MLP neurons of a small language model. Each row is named by its layer, matrix (gate and up: input weights) and neuron, and shows model dimensions 597-692. Each number is 128 + 24 x the weight over its row's rms, rounded and kept within 0 to 255. A neuron's up and down rows have the sign that makes its largest values positive.
A block is one neuron, or neurons of one layer that tend to fire together. After each block is what it responds to, as a language model described it from the Wikipedia text at the highest values.

L5.gate1483 [117 149 104 119 121 104 132 114 131 105 127 108 123 136 156 104 147 163 111 155 116 123 115 124 127 154 130 132 121 149 140 150 130  93  98 143 177 122 146 132 145 125 156  92 148 151 138 152 142  97 118 120 101 138  87 168 128  98 129  96 111 120 159 136 146 124 163 104 123 149 128 140 113 134 127  68 107  92 132 113 124 111 153 169 185 144 143 158 150 124 126 155 119 134 134  97]
L5.up1483 [138 102  99 132  98 126 131  83 147 102 144 100 119 128 147 136 123 109 124 189 154 135 143 152  80 132 155 120 141 180  95 177 128 146 119 133 158 114 160 125 159 122 133 124 135 112 164 153 172 126 100 127 106 120 135 134 118 129  98 124 108 104 144 137 117 156 168 105 130 134 144 107 134 174 137  91  93  97 102 137 153 137 144  91 109 149 123 119 114 129 109 144 139 134 114  94]
L5.gate1566 [113 169 105 109 108 102 123  59 131 120 112  89 130 144 132 112 139 145 159 106 124 129 124 110 111 162 135 118 151 117 125 116  94 121 110 184 137 117 138 143 157 158 108 149 143  94 107  81 104 133 111 110 113 141 124 155 134 116 134 140 118 106 153 141 110 117 135 152 138  87 134 148 101  98 130 142 141 142 169  96 148 126 115  75 111 138 130 185 125 118  93 158 116 140 103 130]
L5.up1566 [ 96 153 119 154 130 143 112 120 124  72 134 149 132 135 143 138 102 120 130 123 130 143 122  78 147 157 159  76 116 146 149 100 156 126 129 174 107 142 140 139 151 126 134 122 139 134  95 130 113 122 128 147 101 153 107 113 173 124 132 137  97 100  87 129 107 141 119 151 132 130 106 160  78 168 126 114  92  97  76  84 138 109 115  86 160 135 148 139 106 142 113 141 117 102 160 108]
L5.gate1758 [119 119 110 148 146 136 133 117 117 132 118 110 125  93 200 117 143  74 106  88 162 118 150 133  88 114 115 119 127 112 114 149 131 130 147 150 125 121 119 128 168 118 144 114 108 136 138 121 133 120 122 133 111 104  90  83 129 165 121 126 132 107 147 117 117 142 158  74 146 107 138 162 110 141 159 106 130 152 130  82 140 153 159 129 145 116 148 108  85 160 131  95  94 159 142 113]
L5.up1758 [159  94 113 122 111 127 130  58 123 126 128 145 111 134 101 121 152 129  85 105 133 129 104 102 119 119 101 134 131 146  89 153 164 110 108 138 156 129 151 123 111 135 152 179 146 131  89 122 125 152 116  92  78 119 119 109 115 152  97 108 125 143 147  93 132 115 139 119 129 154 141 171 112 111 109  96 111 183 153 118 100 156  92 132 178 133 190 110 100  97 119 141 122 156 158 148]
L5.gate2092 [140 142 129 121 130 149 135  94  91 118 158  95 102 155 145 109 118 172 121 117 157 144 106 155 104 139 125 113 132 195 129 175 135 129 119  89  89 111  97 114 118 154 152 147  73 117 119 161 123 121 135 146 175 144 114 131 138 114  88 172 151 100 179  92 101 140 144 122 143 110 132 154 131 133 122  97 103  99 108 105 143 139 120 135  61 137 146  86  59 137 138 177 139  98 135 101]
L5.up2092 [160 100 104 144 123 137 108  77 129  97 152 130 162 158 173 139  56 152 128 173 150 110 124 141  91 101 102 146 145 152 106 165 134 154 145 133  92 103 100 128  93 138 148  96 125 113 146 125 126 176  93 154  81 128 103 101 107 157 146 114 124  83 147  97 161 137 121  89 106 121 108 108 102 121 116  89 129 102 128  93 172 133 134 150 171 120  97 110 135 118 135 135 179  93 116 158]
Main verb after subject. Main verbs (or their final word piece) right after a named subject, usually an author, study or agency, in expository text, such as found, named, appointed.

L3.gate822 [113 125 124 150 140 145 112 144 149 155 113 124 101 110  86 115 139 182 110 115 123 164 119 123 138 139  79 120 121 145 160 148 136 105 148 154 158 144 123 146 129 127 117 117 154 160  90 145  86 127 124 115 137 156  77 145 149 113 184 130 137 142 160 129 180  92 125  92 106 105 113 110  94 117 160 112 157 142  89 150 101 110 141 119 143 120 136 155 111 157 120  93 161  96 107 141]
L3.up822 [151  77 133 121  91 129 121 138  92 138 107 111 113 158 118 135 106 109 136  85 105 132 162 140 128 131  88  94 133 151 182 112 116 117  86 125  95 146 147 129  82 163 153  97 137 137 141 115  91 120 148 116 134 152 135 129 134  68 121 117 125 146 132 152 123 173 128 100  74 141 121 121 131  73 147 154  80 131 126  91 102 111 115 148 138 147 123 142 170 135 101 156  75 134 152 133]
L3.gate1274 [142  98  85 167 106 108 154 105 152 167 131 119 117 133 133 103 112 131 150 131 153 153 122 138 127 104 110 150 117 168 119 142 146 127 121 124 130 119 102 123 123 155 104 103 111 162 154 114 117 108 108 134 112 101  76  99 181 100 172 126  72 139 105 129 115 158 141 114 131 113  85 120 136 115 130 139 164 165 109 130 153 182 125 110 149 116 110 126 179 126 126 126 150 140 107  97]
L3.up1274 [141 113  78 126 124 127 146 131 128 166 170 137  89 138  90 101 172 147  88  75 111  96 116 183 134 133 128 149 192 156 119 157 103  83 130 119 131 168  96 118 110 166 119 118  88 157 116 146 137 103 104 119 153 125  63 151 109  78 172 154 133 117 137 162 127 155 164  69  84 103 131  88 156 125  85 131  97 150 168 128 113 156 143 129 134 132 109 166 184 171 170 169 151 175 136 133]
Mid-word syllable fragments. Word-internal fragments right after an opening prefix piece, especially om/on after inc-, C-, non-c-, as in inc-om-plete, inc-on-clusive, C-om-rade.

L2.gate459 [123 108 128 133 160 141 100 128 144 103 188 188 126 139 100  98 136  89 132 119 104 126 148 122 145 144 151 130 129 109 124 129  99 139 138 156 128 167 158 137 167 135 118 150 109  85 168  88 141 133 122  95  58 111 113 106 159 149 145 139  95 130 190 143 126 148 136 112 143 114 179  89 149 163 145  88 154 135 132 104 101 140 119 125 162 121 110 154  69 132  94 171  96 144 127 128]
L2.up459 [133 132 107 101 124 123 120 154 146 131 143 157 106  73 110 103 164 103 145 111 102 182 164 145  89  89 115 159 152 123 142 147 135 130 103 153 154 136 151 132 134 142  73 169 112  88 140 119 108 107 122 115 115 106  99  93 151 112  93 117 114 154 145 138 112 112 144 128 146  72 171 114  61 179  67 111 103 142 153 131 129 153 130  90 153 153 166 158 122 106  91 129 113 161 154 122]
L2.gate1009 [133  90 113  94 123 114 121 101 145 102 156 121 195 102 119 146  81 101 106 140 111 135 133 130 194 113 100 142 140  89 159 144 115 149 131 154 116 143 124 123 125 137 155 138 131 116 117  96 168 130 127 123 154 115 136 133 118 123 106 173 146 108 169 136 143  95 133 109 144 166 111 118 101 140 136 131 135 121 122 138 144 128 114 143 135 145 169 141 109 111 134 137 123 139  94 160]
L2.up1009 [134 113  95 100  82  91 108 126 131 108 103 134 149  85  78 115 107 164 168 118 190 137 106 121 142 110 104 167 103 166 112 165 138 148 150 130 121 137 109 138 142  74 116 129  94  84 118 145 141  97 125 133 129 162 100 114  97  91 100 147 111 110 152 125 146 132 134 116 152  66 164 113 123  97 146 106 137 145  91 146 113 102 112 135 146 130 121 118  97 102 174 122 110 105 144  90]
L2.gate1093 [119 100 123  99 111 127 164 139 136 109 135 137 132 134 128 186 158 124 104  73 116 117  97 118 177 114 107 141 134 130  96 144 142 129 153 118 154  74 132 149 145 135 142 134 134 127 120 137 155  78 112 150 110 129 111 106 165 121 144 142 102 138 136 116 163 126 129  80  83  92 138 113 158 117 158 143 114 132 106 125 120 168  88 162 148 122 149  89 141 140  91 137 124 100 117 144]
L2.up1093 [101  97 136 102  81  87 109 110 129 133 120 118 159 113 132 126 170 104  98 161 123 126 111 119 113 116  93 108 151 144 136 159 141 163 113 130 144 127 106  96 150 131 137 118 137 144 128 117 160 158 142 127 143 128 110 137 142 170 122 113 106 123 162  88 102 101 136 128 169 114 126 109  83 119 115 105 142 157 138 107 168  77  95 101 103 135 120 192 118 120 118 157 107 122 128 108]
L2.gate1169 [109 127 117 105 130 142 173 109 132 118 141 129 173 150 168  81 189 109  89 124 154 131 111 102 134 121 139  55 129  98 145 147 107 128 128 138 136 107 140 110 171 132 142 162 150 134 128  93  92 107 112 124 114  89 131 137 152 148 117 116 111 147 152 155 135 176 134 118 135 110 145 100 114 101 160 110 131 109  87  72 163 111  70 137  88 106 162 138 114 129  94 125 129 107 169 123]
L2.up1169 [116 146 123 124  83  98 137 137 129 131 118 118 125 119 141 164 114 129 114 158 159 140 152 133 124 148 112 142  90 134  99 156 131 142 184 133  91 117 136 139 174 127 121 141  90 173 131 113 160 115 143 163 133 148 141  78 124 127 132 117 131 138 137  94 160 130  95 113 127 112 127 115 119 128  88 144 132 152 125  83 120 104 133 152 161 120 141 109 178 127  95  82  73  99 117 130]
L2.gate1467 [121 124 101 132 147 133  93  97 123  81 126 129 161 113 125 154 129 121 136 101 125 130 119 121 180 117 133 134 149 103 129 141 160 147 117 133 156 115  94 135 130 135 128 121  87  92  98 123 165 135 120 132  72 129 144 129 139 169 109 139 128  72 138 116 142 142 142 120 136 125 123 147 136 114 110 131  71  99 118 152 128 103 109 127 160 106 116 115 148 174 139 105 149  57 142 170]
L2.up1467 [103 108 105 125 118  99  98 118 135 109 121  93 140 107 116 129  99  75 112  93 164 100 153 132 127 119 135 122 183 154 120  98 148 151 149 116 106 138 131 127 185 133 169 162 102 105 108 127  93 112 131  93  80 138 172 137 139 152 136 132 156 142  99 124 119 168 171 126 119 101 108  93 121 134 108 112 119 131 164 131 146 117  94  78 129  96 154 152 163 167 155 129 165 127 127 106]
L2.gate1802 [157 157 107 123 127 122 176 136 117 104 135 156 132 107 145 140 112 122 141 131 162 120 148 102 126 103 118 111 103 115 107 113 132 185 130 113 131 141  85 132 123 140 103 159 129 149 143 162 113  77 146 129 106 156 128 110 193 164 108 129 150 142 123 136 113 109 151 100 137  99 131 188 129 143 131 133 160 120 120 143 126 112 120 128  95 148 119 111 110  95 140 123  76 158 148 119]
L2.up1802 [143 124 153 130 159 103 124 105 117 107 142 142 118 153 144 108  87 125  79 142 131 162 116 109 101 155 120 140 143 144 131 106 118 111 131 154  99 151 113 137 109 120 147 135 113 157 118 155 142 102 154 136 129 155 131 154 125 115 151 171 148  89 119  97 137 124 151  77 169 128 161 134 166 177 114  91 108 152 153 131 160 185 150  87 106 109 129 172 138  76 129 102  73 119 142 185]
L2.gate1981 [117 122 120 128 175 172 107 110 143  71 114 127 109 138 121  82 147 127 152  67 126 126 145 174 130 116 144 153 113 112 115 139 144 167 124 123  93  67 139 127 148 147 119 128 152 121 108 142 138  99 161 127 143 158 115  90 101 120 132 129 137 124 111 118 129 115 105  92 132  88 106  91  99 108 130 149  92 132 131  60 168 106  97 108 164 114 150 147 107 146 115  82 138 132 134 114]
L2.up1981 [113 121 137 135 141 109  94 120 124  95 127 150 136 150 124 124 129 113 116 100 129 119  97 145 123 142 109 136 145 137 114 163 164 157  91 139  80  60 125 105 120 102 116 164  75 130 159 132  90 127 102 107 168 112 125 127 132 129 138 135  98  88 148 122 123 133 136  95 120 116 109  97 120 145 144 153 141  90  72 107 163  94 177  95 178 165 142 123 119 136  82 126 159 142 200 134]
L2.gate2252 [113 131 104 125 131 147  87 118 155 113 102 111 188 112 119 121  81  92  96 147 150 124 155 115 113  84 149 108 137 139  94 114 114 129  96 118 133  86  97 131 123 154 122 131  89 102 124 155 145 123 111 163 106 175 103 127 137 125 116 137 153 163 122 139  94 148 126 108 118 159 110  90 135 129 140 121  95 140 165 110 127  98 115 111 159 108 122 120  94 146 132  98 138 150 116 129]
L2.up2252 [119  99  85 132 148  96  97 138  88  98  72  99 138 101 154 129  79 123 124 122 140 110 136 110 106 100 121 112 150 142 137  91 136 181 139 125 101  83 115 105 126 126  75 127 114 104 135 148 161 139 127 147 128 156 142 151 118  96 105 107 153 140 170 142  93 146 158 116 122 148 101 139 124  98 146 104 104 129 148  89 124 146 120 134 131 108  88 109 122 173 142  99 131 139 136 135]
Verb endings, split verbs. Final pieces of verbs split into word pieces, mostly transitive verbs before an object, such as accompan-ied, overs-aw, convin-ces, offer-ing.

L2.gate83 [123 157 143 138  86 110 107 149 184 133 136  98  97 156 163 136 124 109 143  87 145 137  76 167  78 144 110 155 137 148 147 150 138 145 162 154 165 123  75 160 152 109 145 136 142 130 111 130 104 118  79 126 139 134 123 116 150 110 130 166 126 145 125 144 152 129 159 135 141  91  97 151 112 101 131 175  95 131 121 110 142 183  93 151 114 167 155 139 130  96 149 138  68 138 126 123]
L2.up83 [116 148 106 149 124 117 124 135 136 155 119 120 155 154 126  89 126 121  97  90 137 115 106 125  97 166  70 124 154  75 109 151 151 106 140 156  98 167 155 173  83 129 157 115 127 104 117 110 112 136 111 133 129 100 152 111 143 110  89 135 168  94  89 138 115 118 115 116 101 180 126 171 143 132 102 133 127 116 165 171 126 105 141 149 103 113 127 113 162 113 187 121  96 173 124 136]
L2.gate397 [ 99 124 156 125 171  91 128  97 157 100 141 162 165 147 111 135  99 155 104 173 157 148 116  94 146 135 155 130 128 131 137  90  95 128 144 145 110 135  84 102 182 167 125 117 120 104 118 145 145 104 158  81 147 159  88 129 148 136 112 119 123 167 115 114  97 118 130 111  81 171 132  94 102  82 148  83 146 143 134 117 127  77  96 112 118 123  87 136 158 125 111 126 132 143  96 119]
L2.up397 [130 165  89 143 128  99 121 109 196  89 126 199 136 159 110 138 150 138 108 110 114 149 108 115 119 111 120 137 118 157 147  71 134 187 138 121 156 148 125 129 164 129 189 142 135 116  97 133  95 114 134  77 121 130 132  92 184 124 102 139 133 129 114 132 166 131 113 164 131 136  69 121 121 132 148 130 122  83 143 103 157 149 136 113 128 131  94 160  93 137 138 140 119  90 107 130]
L2.gate603 [141 127 191  94 123 107 153 105 108 120 129 113 102 125 137 126 147 103 111 170 154 131 112 113  99 137 113 134 149 144  84  97 163  99 144 122 133 117 145  91 139 143 148 131 105  81 124 134 162 106 163 148  81 154 156 102 151 131 112 103 142 157 116  94 143 136 144 151 134 194 169 143 102  64 151 118 143  91  92  98  92 142 112 129 106 117 127 174  98 149 128 118 100 130 110 124]
L2.up603 [119 117  93 137  87 110  61 134 136  80 156  87 126 143 133 137 134 134 142 151 130 131 145 173  72 153 157 101 134 102 121 135 168 136 150 130 142 171 136 152 153 137 170 124 125 134 134 137 103 127 111 138 122 134 114 164 132 112  95 102 116  85 107 119 117 170 118 138 111 100 166 177  72 132 134 120 153 162 102  71 134 115 136 128 100  82  96 138 165 106 167 123 136 110 131 138]
L2.gate672 [147 121 157 134 159 124 127 148 104 165 145 165 103 130 149 127 108  80 160 125 138 173 127 136 133 115 126 138 156 108 111 160 163 109 163 141 149 110 129 128 105 143 161  92 152 164 135  86 136 110 130 122  88 140 116 172  96 145 107 154 155 103 187 148 103 108 161 125 153 142 128  84 143 171 130 171 107 145 131  93 143 132 130 155 105 116 108 154 128 164 154 118  89 113  98 125]
L2.up672 [131 134 144 108 108 138 118 137 137 131 127 126  97 168 134 129 135 118  84 128 157 145 113 147 132 102 170  96 118 132 147 144 134 171 127 118 130 162 129 141 161 103 164 119 144 138 114 129  93 151 110 134 134 100 116 109 151 108 109 162 157 101 146 107 113 123 127 127 109 181 130  99 170 143 109 132 131 141 111 135 134 141 137 121 117 132 107 158 144 183 117 199 148 122 131 162]
L2.gate1504 [ 97 125 114 115 130 167 156 147  99 155 135 164 134 100 118 176  95 110 133 153 145 172 121 121 146 142  90 104 121 162 147 139 158 144 111 110 126 144 109  89 149 107 127 124 154 145 108 130 124  92 140 118 125 137 141 110  90 110 126 111 140 145 122 150 174  88 103  94 144  92 105 160  90 137 120 133  80 150 132 126 109 132 123 105 118 168 156  87 105 141 126 121 150 134 173 153]
L2.up1504 [136 119 109 118 120 105 109 105 152 160 114 159 133  60 134 141 102 117  97 166  99 149 131 120 137 140 108 120 120 125 136 109 149 123 126 123 129  79 120 143 146 101 111 125 130 125 141 133 114 101  99 145 138 132 114  75 134 115 148 122 105 122  86 152 156 116 100 146 186 156 121 122 109 131 139 209 120 123 123 161 197 110 148 125 110 126 126  76 136 123 116 115 104 158 108 141]
L2.gate1508 [124  81 107 157 142 198 137 165 157 109 146 136 132 105 138  81 119 105 139 113 109 129 156 113 110 115 129 146 113 156 105 151 155 189 133 101 115 141 145 147 118 136 105 127 145 129 113 153 105 102 132 129 124 105 126 124  99 148  96 136 133 160 115 134  91 112 108 165 124 140 111  93 130 118 138 160 118 144 129 126 172 130 135 142 141  82 148 138 138 147 157 129 158 140 133  91]
L2.up1508 [168 152 141 115 129 145 132 175 133 113 155 140 102 101 120 148  89 129 140 115 151 129 142  64 126 149 131 122 119 138 126 132 102 148 124 116  85 147 165 127 154 140 168 146 135  84 114 153  92 167  95 134 108 134 142 148  93 156 129 100 170 117 124 130 153  99 112 112 118 163 126 156 117 100 141 120 128 105 116 126 149 139 120 105 143 195  84 115 165 150 149 153 147 125 115  89]
L2.gate1543 [113 107 145 128 117 128 110 110 166 144 149 134 168 152 109 169 100 140 149 152 121 167 126 117 125 150 148 138 161 157  90 134 113 113  65 129 115  76 117 128 148 167 111 131 128 120 134 115 128 165  84 161 140 112  91 145 124 112 109 144  92 135 171 130  99 129 143  90 126 114 136 116  98  92 143 111 122 131 130  99 136 124 130 115 104  93 128  71 137 152 139 106 110 129 106 123]
L2.up1543 [153 123 145 118 146 117 151 107 122 136 121 112 141 139 112 122 110 111 136 107 109 118 139  95 139 123 109 110 118 140 146 109 122 115 145 117 151 153  93 135 141  91 101 117 103 157 132 125 100 156 126 126 157 177 146 144 183  98 110 109 117  98 118 145 126 146 106 172 130 145  81 160 125 107 128 130 120 173 110 138 130 144 150  97 130 120 137 151 133 156 113 139 130 120  93 136]
L2.gate1556 [121 128 121 105  93  92 122  90 133  95 118 151 110 146 138 115 159 138 109 121 145 143 119 121 126 137 178 163  71 147 129 144 117 152  65 130 135 140 127 154 149 147 119 168 135 149 115 141 124 116 140 134 107 154 137 153 122 140 132 132 139 128 118 168 144 137  97 129 159 121 145 106 148 156 111 154 149  86 119 118 122 183 145 147 124 176 121 129 130 119 129 136 171 140 128 140]
L2.up1556 [132 116 157 153 158  93 178 130 146 127 149 137 142 164 118 130 164 159 113 140 122 145 123 135 120  68 146 111  64 157 131 126 113 127 110 124 122 104 132 109 127 160 116  96 152 134 145 152 144 163 110 138 105 132 126 113 125 123 135 164 122 153 115 171 135 170 117 118 164 144 139 132 144 121 144 104 108  93 139  92 106  85 154  90 123 152 109 115 116 109 132  72 162 128 156  93]
Second piece after initial consonant. The second subword piece of a word split after an opening consonant or cluster (mostly C, also B, D, St), as in C|ry, C|ent|re, B|ish|ops, d|ies.

L3.gate49 [ 94  95 126 124 151 121 104 134 133 128 103  79  89 153 180 128 156 100  94 143 122 100  97 102 133 166 131 105 121 122 148 144 115 123 145 137 137  97 121 129 135  83 137 150 116  94 141 169 102 134  95 141 125 135 101  97 128 131 108 106 139 147 121 126 162 131 142 117 108 130 118 110 101 122 118 111 111 148 158  99 119  71 147 124 176 119 150 127 172 126 134 121 127 143 140 107]
L3.up49 [118 132 138 126 171 114  81  84  99 137 125  88 148 151 132 153 110 103 134 118 142 119 136 145 164 129 125 128 118 138 108 133 129 138 149 119 163 151 102 104 138 122 160 143  86 147 148 114 125  89 104 146  68 134 100 133 135  70 133  88 152 135 108 141 156 150 153  72  91 105 124 119 126 166 118  88 115 122 126 144 139 114 128 153 126 120 173 139 103 130 120 118 135 190 138  89]
L3.gate569 [146 103 139 114 104 133 131 147 143 101 125 115 158 150 110 174 166 120 154 116 128 151 128 134 114 124  82 156 152 147 149 121 117 134  88 146 106 110  90 156  99 115 109  93 109 152 119 117 128 123 109 156  75 134 103 119 118  77 120 132 133 173 128 133 137  79 165 122  86 130 133 143  90 104  84 153  88 143 145 150 157 139 127 104 145 101  88 147 129 127  96 106 138 117  94 134]
L3.up569 [113 133 121 123 135 117 151 113 124 127 166  98 120 138 131 112 145 153  91 180 130 150 146 127 124 144 109 122 170 102 196 133 101 116 140 110 119 129 104 175 155 112 191 198 112 146 128 123 145  75 165 153  81 136 153 134 142 123 122 151 141 120 164 116 147 117  88 148 110  75 139 151 176 139 128 134 145 136 136 133 135 106 124 139 121 126 137 126 154 120 182 135  97 113 127 117]
Transitive verb endings before objects. Final pieces of transitive verbs in narrative or descriptive prose, just before the object, such as car-ry (out), br-ings, e-ats, accommod-ate.